{
  "d_model": 640,
  "attn_scale": 0.125,
  "bias": "none",
  "init_std_qkv": 0.0191,
  "decay_shape": "linear",
  "seq_len": 2048,
  "train_tokens": 902600000
}
MLP neurons of a small language model. Each row is named by its layer, matrix (gate and up: input weights) and neuron, and shows model dimensions 112-207. Each number is 500 + 50 x the weight over its row's rms, rounded and kept within 0 to 999. Numbers have three digits each. A neuron's up and down rows have the sign that makes its largest values positive.
After each neuron's rows, "fires in" lists the words (lower case) most often at its 100 highest values on Wikipedia text that the model never trained on.

L7.gate1618:395445447506583527432415456500399413628457584513447531560476473477489512443567539564361479580489489499535454548496527455472528508527539514527566480512396538487458501506545408551449480472517481508525530501441515574463364525453491466489460518449520499568473481481554413503443537586544480602
L7.up1618:566518582552452537427462478459578588488512548435510496426452508523511532485504528498506464513583484463507491534493545407437512520504542523487486521578510576555503608511534559525524489501483567527519513462506448526460479514479492554549477546519445549496516455580518563494534559500501522464
fires in: "to", "is", "of", "finds", "can"

L8.gate819:471457517460433454501565350556509507484544506417568475538473539555418548442583492502476430491519485488480425443597471450497488514501549468550531518506479590546416514470514576566465383554521457568559562472515563601480504453515490524493472524539519442426588524453517459512572489528476513520
L8.up819:465539480395478460516435391422484481522525609478529534469516507494534507441463474573405585523479476448493518590526519465521564558538535578517476566538543577544473459535576429511531529481415513476558476520508484445531491556487563509489514435538491509485522497550470409493439467449551489527
fires in: "the", "s", "second"

L2.gate1366:452494472481512560434449442593498423542406458518475607580487480505500509397426428529467546435516543518587413455485476422440495482542490590528491484445443542506582507528568475502608516564538520465466483494593532481538566527482460471517520469516476492592493508438460539503484510523566522498
L2.up1366:371551520505553462478463515541408468462480473461484503481559471533519581388426492490488468422441511549535446510518452503498585527517444547549513505458451507474567588528530449475493536545545463478490514500574502508541534461471450462473540462466502555555494563508476547447520499536553457480
fires in: "only", "none", "t", "first", "never"

L8.gate710:463585418477519552489529536462579436436432548581489508482596545523461529452533536519492491442521497545440501517624480552483513505498487557526557609516462483633560469473512591543475524455520402538524540504439524520482483499448412506576511505486556526461543555512492504545424565521481509569
L8.up710:567528558425536567503524523524433453469557553544485539553438547508503598466533555559444509540490504547553459522492492537575519516476506519480492545468541451462506425505633484483463430372516538491481536488477526496511488514508507433534538482432582486492466539535471522504401545531529510595
fires in: "in", "of", "throughout", "the", "games", "inches"

L7.gate1042:442474411450549587596466502563454489515455537504482387491518466568459469583495501447456521553552537496501492556539535486519494484580405507498568502528489553553467532476561564521629456616522539594440536516544417582417493501376573562479504481553417431570461560506587468552507471517510466535
L7.up1042:423580470493521572427591518552509483505471510499527570599546450512478599478492521430513580421485626439480531516529528496519430480461491461486461502588479562458540570530457552462485627499504496500601508590421382422478431456488449556499419534464510471509536492521513443561591525476457502353
fires in: "is", "has"

L8.gate1518:476502520515483444445502543493585486487554404472485495576554504538494475579501448563433482545513509578474526458459499564397504522425521453534445514446485522416433476391553481406560499520551522549480547556520509492533557437422542505528508420552539439461493535514467485509470441556625463425
L8.up1518:489598464515576507491558493589535497462541489494462498473494541662440487511474479576510475472519477517493334516498395492431574403546542453597458457466490513519515429437524546509478436505487448530501535428544427517495548455526462501503541425594460500558462560528558526476412500505503556537
fires in: "became", "as", "is", "become", "becomes", "was"

L7.gate1105:478546527540452517523438506441527521541602543482425532516498505440511463479519455500574538557623484435528566423499590528508545429451502458452522463509416451458471540463572559510431384483522463562598472472488543501551580554585509521501608580532521488490504504408552457543461462527506604441
L7.up1105:479498513505436556477542416532550518537495567404487491383524532505558414467609432519495534578581593425498567615563518539508529419453578499418515514495477444436538575583469501463452495434436540506449534490584530534466561480546590456589501459587532539506478474544479484373422573456536459573
fires in: "the", "his", "its", "s"

L7.gate909:473493542594483489520437464514599485559504404451551520660522578567460537466464444497457502516474457492527524534491496544487512464571515453528498494546507576475561557522528491519534505509537566434436539471563497534442473462481466481485464496444503502554480585548579510463545441505498578476
L7.up909:399410584487423566530501487453545440572455501517397564539501528513556534521491475492461480444436414436519505475456397524573506523552494416488529499505525509503484516476521474546465550648571416415458474531508475552492468572422485508554471476472563509582463552558451467464572371505541464495
fires in: "to", "not", "t", "never"

L2.gate300:526505505522536444511384469524444501544562425576444509495544550556574419609491420500559541582508556550449529488524400500537512532483523506376468538558466501479434511406523495472381506491577444494505460458477577465485530575625458443460462447456450480524552520409559455531467387473581505491
L2.up300:486512522517569507502493478457554504470564514567454434559500554527368503505600489547558515554588563486430467464492465496463508510470516446461499513518510512502529445409462479494525506531484496466537499544595515422402506513535471440496488443519539473540598605466436441448571466471536456515
fires in: "also", "later", "the", "other", "his", "second"

L7.gate417:591535583587580538499460559406487524432561470515453432475489449581504491557529496386483526428438495537548582527490494512547462433526495464511543533348563554490550427508457500468512496480551368514511538439518527564580610341541524548629472441515440464518529603421414494510497518536551500515
L7.up417:437563533494464534502487602547487467516434461604475444500465440505585527531485466537490403527437555487453559521542467462492513377426457397440491482528549435480447394509424589455473501526541454512574480601500454594372507425489519455477500451563469551509441475500433575412505505547480474578
fires in: "he", "in", "on", "and", "could"

L8.gate1403:440457436499380477510535549463486488460571443385519515493483513509486468479436526461479462526553494518334412409396562535476573477527556520508507489500579516456516503481534473479606471502494543436434394532513452493477507482510475549558485500602422485451411470502588439429620512473468495469
L8.up1403:498419568524474514518534399518583503446480519523541606484476465473508478441482585424531472528496483470552524557480515431404488477621591441465343512595495573515529485486531505557524576552535499473526452434421554431509424511415534542480518436434554498496414480516519477423551487512569446506
fires in: "in", "of", "film", "album"

L8.gate121:419574502454587503587546562587579412569460455631518454530459521461435518488565425502524498515466516461512505550480591455609509529544557482455479532460490444511558450538466591448504450393469528499453536491514487482488550426485505567557519573540526496490481575551548385518472591447584521423
L8.up121:544516479433441477499452472553474492535485499571486566498627498453546582471447571444453522452527399489446595508430495464357472470432504591537533427482531546522467437510446447555480604579594501567548552462455475541547440549462469529584452568548569475520458473497578518576522471517474540643
fires in: "this", "is", "it", "the", "not", "each"

L2.gate1722:483559496429407521614472518380541493496551511536449499577532489498472511469496516555535569460528542538422547524593529441431540512470631515435606455527482470521459512515578553511490573505504518458505514480405509548435531458550505504527527463501485487519558559531484499528475416509554488426
L2.up1722:461523436465606597593518478522538501530501553396602527475516430460485496448547416512502643489529572504517458514510502476392475559475496493566519431428482526432434487489542539579430590526503498513460495565559520450513456441487458462554404527562473470490529450440571392475449530555561491467
fires in: "first", "further", "another", "second", "more", "of"

L2.gate483:479474535510422525469594611507417539520480542514484483478502505481525440481488511467524422477501598507374540408538565369524508529544532526385490518545409494516548502505539446520452503587399484542492528503502486516480576520498501533581530438469543527610406490516511490475483453435451421517
L2.up483:495548577510423539517524516597492504503516467461400536465511515515530463559506504551448477578575486514477643479536553496555535512487572534481560597532492510511520578477468470518558555544436478515496497553525499525484505507495534596534503459532570501569395500616457494397479487447538410544
fires in: "father", "life", "brother", "daughter", "son"

L2.gate860:454561453438489580483585513551524531498544492487481612503431547451510508484480428506538489493529454508431531464466541538514454543506503595453444554595464514502537488418526404541530463520420560566513411581562376425542493540509438581552480509621512479480559516559452395459484548552546437454
L2.up860:617537449545490587460431527427542518576584520461457502409562545526497492514459516451559485517480502564559536434509538656514515484429481441486454478453520528517559507585517442544516463490517578394426467502416512562450523504481491500431516540437528508489453456501521516577513539544514548527
fires in: "was", "is", "it", "an"

L8.gate1534:506500464472496446516558468502373473462469555560545584419538544536358540498601570564458577502521515527418383463560532457579533447560517501452530514510514474438528622424488523499477531520553517499478412483439559531499481491533542497499529457493615436519515464470512537501473545533515487486
L8.up1534:489446537526514496536537416535469419531427482488511542465498520550422510526523492593387612492510482477433388462529446460443484542472547483486455414493401539469518592508459518570466547532515456485527498558529454510471455463583517480530488626468592503510464463531433566538437498531584502512
fires in: "has", "have", "had", "also", "having"

L8.gate472:546495513516529471511605514457478435506504489513471567390492542454478490370503606452450569476491508594490498403592491552585486471510433443498491486528463564515530537470449507520484555562495473528467528427496537540428475520435505517479512506462458444535497501428482552543500483523538471456
L8.up472:483544570508432441491494480438508380536434479514619534464394487435502417512617522445537532543512479522539519465452543555467501488462452540481517435502545499477582497472511437481510568510465507545502426444496546497497494553517504543481500505449617575464443503552440468514470465533517517490
fires in: "to", "for", "by", "with", "of", "married"

L8.gate685:478506488492546479496534438568533549451530501528511493450525623509476456509452539450442499563553564559500488495429510655489441471489529486449480536467479508491535473402438470440548504444465457446454469468410454520417472516420465497443487497464493492522495526528592436464474504469433418420
L8.up685:451582551483389415556555467498536561529451493572555515504624490469460544468447532547452457541508494504467523543487480578487488508525393477455464537439492428543477491527387430421433543413704543469451445462464448464487490530474415445527494485445523621585566454611572389459494468484563548593
fires in: "the", "in", "of", "around"

L7.gate1340:567400536463532487488522497553524521519627502585440530508561437501520512507530589474477521460439516481468528508463433456477436442574515472448458479536570492542469471509467466572478448438620536539441546449476479491488475516467486502566497506386528511535520606517498510531533421536579484445
L7.up1340:515403507382461535455447558496476486509419479558457412452530558548479533398482449510475482545479455447449461501417520443538491414495513509488502581521530438501522472540367520492453481513504505598505521534479531439600493563551555457534561441461440509455516530474513479513404465451556540485
fires in: "on", "in", "at", "by", "as", "following"

L8.gate1716:566511513455514539424540611482489479430459454472523466445500498449535492553473546518433550610489529472463512555467454468525477567564512401511462511466561548448520468441613495406492470529507447497490497577518447471548484460560544524454416417558532468514533495486556532491509454481517510524
L8.up1716:498478557500492496508516472431462556572525571481490466481507512547579427432473514526483600475622550506460533609439556427597470507491548450511502552518483459545480515421550546497472517496500572592463601503423515463427447455414587519540458463567458505408489506531505534449559527473483441471
fires in: "to", "on", "be", "finds", "son", "daughter"

L2.gate851:456494506500489504578523597492458384487433411495428615543559601511466551466444443522460435454566522421548463539526476455495512451442500438447433465404571505436573422504508433579514504579496589523506504471482534467521537476528479493419475424515416566475545454419583482471485514462568521477
L2.up851:453540497412468527506532536540475460493428380535480564481623570477540504481370442567492482479559516523473481584538522450518474468470400464483426438432496496558483534502606383528540511550468533559495445553501547494457554514504499539461510487501450516558539432465624513487453517418456504570
fires in: "several", "two", "of", "many", "four"

L7.gate334:559478396538568628493464550542522437545466415402499449412487535481504517466531500526423509442527456496498526491530338386452523566427474563505564430497493546458510526500578467464496466574536573504493498552559490543452499528459457526472564497404474507479503554587462631413538472488501434491
L7.up334:496527537525509494420446487462497484537540426503502544479451533515533516504541528581439479508575444528539449483581507519449534535443479407552500520597495470487568388539492615496587546498481471553471532508480558509556475483470472508550542543611432494513457583537494548492539496519488556465
fires in: "while", "still", "since", "although", "because", "who"

L8.gate120:495517449494567460463542590499634435510537535527578493493564551502482509549530534526543537500553624556536514542541467592530523504483558455469505464398556506518413538584447441544459511610561502492474505457508423504464556528503592406532517529471431584523508480475542473473447469565522487486
L8.up120:592522464527521442555471466418517395468508613551551531563482514496481530484562521491522463521564522570496435528441467539566508543543449504488615474400482558438478445590531454566544557579472455376556464438528461477485453523491555501416384574544501513513559437463497411467490431566438601473
fires in: "the", "his", "for", "its", "of"

L7.gate867:538435534515510465487505506537552449546542564546455455565490519493516617462567585486584505463446537482552562485496503517518496575574472491545510381457465412453604541490435520496393525428374483533492370495459487600465540583510619492545562544492494551475580475460519477456407573444510549489
L7.up867:506424570601515494475499545427472458533524469482367477442463575486459587476498512508494553461577504519475458595464574519443478515481489497494563529454503545529460524481484429564518397537551519532545520481542520674504373515464500437493471600587560462575591493536626385542482555515521467495
fires in: "the", "its", "his", "s", "on"

L8.gate772:427485537472509448536438536475448469487498446502534499580573459472563464474564520536404482491435470509475493524552503528559398538568516407466484532494482563474497477471516496411475487577495459452544553477418383557540529432472429488530499569521460479483514505524514509513488469445502547489
L8.up772:580437442489560532494439516529515566432425528533416509486562559486479502527480494481560466516564483396506458436404520493534435439525532386565490492542527523539558500494516433426454516578397473566541431472525451506500424514479509502408464485515445461454561485477530490427540412487494448485
fires in: "for", "at", "on"

L8.gate1369:468521478457449491538468463508542537505470391485531554539509509435472514426483445459581470555498517498454521535592445496459430381443507501460517586490474602537416514520508495516435497523433510453543484559477555543505539509499476495548577478597484484562513509524513517486434553553523505502
L8.up1369:480515499485479526575522359442528514503517422554616553516454481469479518497504486461549519548478516477409544597502551436491561422405477490586559505491494430483547484537403582476493546577567373476561423554522533533485539498445593500543533471518483491477499584514513508438510515491539526498
fires in: "more", "of", "much", "is", "less", "little"

L2.gate1384:517545468462483586503459540524474485606479496588433502526489489550440606379461464448511517529632531509556526543606530518443478505463512405532551494391501486517459541498514451464534550538547531520562424546508462386466586502630497520512540556544431475607594595494551549496513465434498476470
L2.up1384:501503479415503490499483495524449536605468459587417475553427483652463596438455487442568510503583465481535504559565434526538443523449453453519509494342476563548493484465544474390518607487489537584547447566415477462500545486572500495515495529480458543548529532452608582558494423464506500460
fires in: "some", "two", "one", "no", "most", "several"